Part of a small language model's weights.
Size: 11 layers, width 512, 4 heads of 128, MLP 1024 SwiGLU, vocabulary 8192, 37.2M parameters.
Architecture: RMSNorm before each block, rotary positions, no biases in attention or MLP.
Training: a variant of Adam for these matrices, 901M tokens, 13743 steps.
MLP neurons of a small language model. Each row is named by its layer, matrix (down: output weights) and neuron, and shows model dimensions 373-500. Each number is 200 + 30 x the weight over its row's rms, rounded and kept within 0 to 999. A neuron's up and down rows have the sign that makes its largest values positive.
A block is one neuron, or neurons of one layer that tend to fire together. Before each block is what it responds to, as a language model described it from the Wikipedia text at the highest values.

Wiki article/section boundaries
L3.down525,225,211,195,216,232,222,138,156,233,157,177,177,197,145,194,172,188,152,225,203,217,197,209,222,181,209,195,202,206,196,259,183,238,205,174,175,204,211,235,211,172,208,130,229,221,211,193,189,164,192,154,135,151,87,189,197,199,221,215,180,188,173,163,187,231,176,245,277,184,181,164,212,203,173,231,191,190,203,213,200,155,216,208,212,212,169,149,196,213,242,131,169,169,153,232,223,198,177,171,186,293,219,192,188,217,219,175,231,170,199,185,235,206,289,180,194,208,261,227,185,192,268,231,230,179,186,225,178
L3.down588,260,182,184,195,129,179,172,214,190,183,201,250,206,213,224,163,223,164,210,215,156,209,225,265,230,219,201,111,207,166,243,180,223,207,241,221,187,179,237,229,197,193,195,230,229,199,208,248,215,225,212,190,181,196,211,192,227,172,234,244,188,198,169,216,202,171,164,209,246,206,216,181,172,159,167,213,190,205,190,191,204,250,208,209,218,203,193,210,230,155,201,103,208,217,209,202,285,205,213,177,224,216,147,149,159,229,253,175,230,179,201,196,173,270,202,231,216,265,215,185,235,188,143,197,244,173,186,215
L3.down591,130,173,183,214,173,209,140,221,232,182,206,256,228,179,192,198,225,151,252,190,267,202,204,176,217,180,215,217,221,137,237,230,208,179,256,144,203,227,177,214,197,185,148,192,147,202,176,219,230,213,117,245,161,194,211,202,167,209,182,199,190,200,146,181,221,162,202,237,161,204,169,188,233,181,190,194,208,261,240,155,187,169,237,191,215,198,187,184,196,181,133,199,184,180,198,158,151,186,258,217,283,148,185,195,220,213,206,153,200,215,260,207,186,190,236,241,228,224,177,181,233,178,283,193,245,173,180,239
L3.down720,201,221,211,218,214,166,132,226,231,240,222,224,204,165,181,179,219,222,232,185,219,178,216,167,192,198,192,231,173,100,167,247,240,191,221,164,178,186,221,184,217,185,200,252,187,198,203,199,191,204,181,153,163,173,162,189,160,187,203,175,186,180,203,161,210,185,154,243,213,256,216,213,213,249,149,200,185,201,213,223,213,182,162,215,237,231,244,193,221,202,208,157,216,231,205,192,134,156,193,189,220,160,205,190,167,215,150,172,234,178,215,227,200,177,220,251,225,175,158,217,176,235,192,165,198,148,185,212

Passive participle after subject
L6.down310,220,232,153,171,161,187,161,230,209,195,250,182,195,212,175,184,191,218,229,242,182,191,162,196,206,240,204,179,219,216,211,198,153,205,200,187,246,186,211,162,241,198,188,159,228,252,205,225,212,232,179,206,225,222,287,189,213,212,215,220,214,175,240,193,164,177,152,206,184,189,171,219,233,205,216,156,229,194,187,232,204,208,182,193,129,227,219,197,160,217,232,180,198,176,180,141,153,245,196,179,173,196,182,211,257,156,204,194,185,170,185,185,203,222,197,191,164,213,159,159,182,213,191,211,211,220,247,220
L6.down394,243,205,196,183,196,169,200,246,220,173,162,207,200,243,253,184,216,223,195,172,246,191,234,189,162,227,193,163,196,227,171,230,163,157,190,216,220,216,206,184,205,154,203,224,199,229,215,222,197,159,191,184,220,180,203,241,214,232,213,202,169,215,242,205,145,204,182,152,242,243,172,224,166,195,264,157,170,201,178,189,179,170,205,245,209,245,189,163,165,227,225,219,216,252,205,166,133,246,220,233,151,209,217,252,180,187,183,217,159,192,253,246,180,265,186,194,193,197,194,198,229,179,171,242,185,183,199,235
L6.down943,175,232,227,237,157,243,234,179,198,162,185,215,221,177,204,150,151,235,199,232,124,123,188,242,174,201,232,217,229,200,205,140,171,175,232,185,184,203,173,208,193,152,227,227,230,171,129,281,237,243,196,245,195,185,216,212,176,203,222,146,160,203,207,218,133,223,250,200,164,199,202,153,207,198,207,186,188,201,143,158,213,199,160,228,165,199,220,216,237,238,168,198,184,191,166,170,229,266,153,187,194,250,201,153,207,205,236,118,175,213,182,182,196,244,201,192,172,246,193,180,183,186,229,224,172,219,219,207
L6.down1009,229,196,241,247,224,232,211,173,217,102,191,190,175,237,225,207,204,203,211,274,224,214,199,162,220,167,228,199,208,181,179,220,229,285,193,173,204,187,184,186,228,205,222,176,190,248,246,185,176,164,223,170,194,160,213,216,190,210,213,207,217,254,143,164,175,144,225,175,210,223,202,238,169,216,144,164,208,209,194,236,210,197,205,234,171,172,216,237,266,160,234,193,207,168,229,254,179,222,155,157,196,138,156,177,229,216,184,223,171,186,229,201,189,205,218,189,210,216,179,201,222,202,232,219,224,186,203,164

Infobox and table structure
L5.down661,233,207,187,252,215,198,140,211,226,156,191,191,170,185,215,185,162,181,167,174,154,172,180,209,190,179,272,187,199,171,232,213,190,204,215,231,218,245,159,190,190,220,157,176,142,187,200,265,215,237,179,229,202,225,264,268,221,210,217,184,222,178,158,134,237,212,210,184,160,221,245,197,173,181,197,151,231,145,169,164,215,219,220,203,182,239,156,217,192,160,244,240,174,239,219,232,213,203,204,157,209,210,167,226,249,195,215,194,189,215,213,173,219,262,213,249,226,189,226,164,193,178,192,221,251,205,146,177

Past participles and past verbs
L3.down29,268,172,205,210,156,237,171,150,218,205,236,190,240,197,236,174,235,198,222,146,220,162,189,157,194,227,247,213,193,204,205,248,239,191,190,237,203,189,214,205,192,234,248,199,173,193,218,261,230,255,219,157,209,136,234,242,212,188,197,222,175,222,204,195,246,200,142,215,237,216,216,211,216,218,204,202,188,190,206,217,226,190,167,205,209,195,138,227,219,191,178,154,218,168,222,250,189,212,234,191,193,206,231,210,229,206,204,192,180,173,219,214,206,248,231,216,198,213,244,196,180,163,159,221,185,275,182,145
L3.down611,146,230,211,183,166,214,236,182,157,194,228,202,228,214,216,187,186,225,191,125,184,167,195,182,228,216,208,230,180,190,220,203,185,260,185,263,237,237,152,123,195,171,193,218,207,212,183,157,231,202,270,230,195,143,225,114,186,235,188,142,189,132,187,198,209,216,199,140,211,213,232,174,216,207,187,190,182,219,201,160,168,154,168,209,220,198,206,148,211,243,183,223,181,220,184,154,189,190,214,208,230,245,262,215,247,213,250,128,191,183,156,165,234,138,236,216,180,204,198,223,177,178,157,209,182,177,222,250
L3.down743,267,226,207,190,201,211,181,141,210,164,189,216,210,162,198,166,205,191,204,199,201,142,175,187,216,168,195,274,246,296,210,231,223,171,257,191,250,173,198,255,122,204,201,203,195,211,201,195,219,203,235,185,211,92,243,245,216,142,188,223,185,170,151,210,212,155,198,237,189,242,229,228,243,217,175,181,94,212,183,186,200,250,94,202,198,195,159,189,229,202,153,223,248,161,201,235,201,198,154,208,184,226,209,231,156,221,197,193,172,206,218,247,204,268,176,182,233,201,181,198,195,208,216,202,122,200,179,210
L3.down773,205,129,203,218,168,169,231,161,213,264,209,207,150,174,291,231,227,176,216,165,138,234,214,174,203,169,234,251,173,166,185,218,180,174,229,249,170,211,167,189,176,242,217,190,245,186,202,209,178,213,260,200,213,213,154,199,182,264,211,185,209,199,154,196,214,206,210,207,239,204,266,201,269,209,184,181,176,226,238,201,211,209,194,207,207,203,206,211,208,242,147,194,143,222,233,231,233,244,195,213,192,215,181,208,177,211,197,196,195,209,230,229,214,169,230,208,217,180,135,219,272,175,152,167,170,245,189,194

Boundaries in structured lists
L6.down244,162,153,194,228,182,192,191,157,241,227,185,159,235,148,156,178,192,173,243,149,254,174,202,159,165,212,169,206,227,184,195,178,227,172,200,158,206,215,221,202,228,200,206,270,255,229,208,188,225,191,190,183,190,253,192,174,198,222,256,178,175,216,85,166,224,232,200,193,205,199,211,249,184,185,187,187,247,215,210,213,235,205,189,181,228,164,268,201,217,183,155,192,174,231,227,214,181,269,226,223,252,209,215,174,192,157,183,209,211,157,235,236,182,223,174,204,199,207,231,180,176,224,202,218,203,179,145,175
L6.down602,228,165,250,213,233,217,181,230,245,154,181,210,220,203,180,214,214,130,261,187,185,191,213,162,214,211,149,134,173,204,167,235,182,203,246,167,229,189,188,229,187,189,219,215,183,231,204,190,211,188,226,217,233,206,212,233,184,228,181,244,194,143,166,183,185,162,229,214,204,173,243,175,241,202,204,216,244,204,234,211,214,167,208,176,287,186,190,209,175,238,215,154,227,172,205,163,163,169,194,214,213,240,175,216,162,206,211,210,189,170,163,195,200,212,242,255,207,225,208,199,196,262,222,174,220,236,156,235
L6.down645,215,192,184,172,195,217,197,228,160,235,174,213,165,204,167,245,231,224,154,135,196,205,160,201,243,258,212,215,271,270,177,214,160,184,156,195,221,231,207,190,188,208,181,223,188,199,196,196,166,250,207,208,243,185,160,226,210,194,218,172,217,211,186,218,215,222,175,226,160,141,200,194,155,161,183,234,175,168,205,180,149,197,195,246,232,239,163,200,170,191,254,191,186,121,207,213,206,210,215,148,206,194,251,222,165,161,173,162,173,160,215,183,188,221,235,189,203,185,160,225,206,198,178,230,250,231,135,187
L6.down832,213,210,240,193,204,163,230,239,220,157,197,182,184,197,179,203,254,158,202,162,200,193,276,200,173,200,201,232,149,184,214,215,190,163,257,222,174,182,170,173,177,211,229,191,164,154,217,225,198,221,221,186,246,148,149,216,228,189,269,199,229,221,228,221,202,177,214,216,187,200,175,147,147,214,241,149,160,183,223,161,198,216,158,226,228,220,188,221,194,262,202,202,224,158,262,148,164,205,167,191,170,164,251,246,228,159,195,194,195,208,205,166,160,184,209,173,221,249,208,183,176,245,196,270,206,245,165,214

Passive past-participle endings
L5.down630,222,156,293,184,189,198,160,193,226,213,166,240,242,207,188,196,174,174,239,190,193,187,174,258,210,168,212,236,198,220,178,128,258,188,207,153,177,203,194,177,199,192,183,168,173,176,217,205,247,172,208,259,222,161,196,206,245,224,223,199,135,198,216,195,195,193,223,202,236,207,185,133,226,171,247,179,195,233,142,221,156,253,148,192,169,169,187,185,190,253,227,214,172,208,217,149,221,211,167,214,195,169,160,139,180,202,196,221,193,227,163,142,187,182,218,179,235,260,206,175,169,179,222,233,147,233,251,208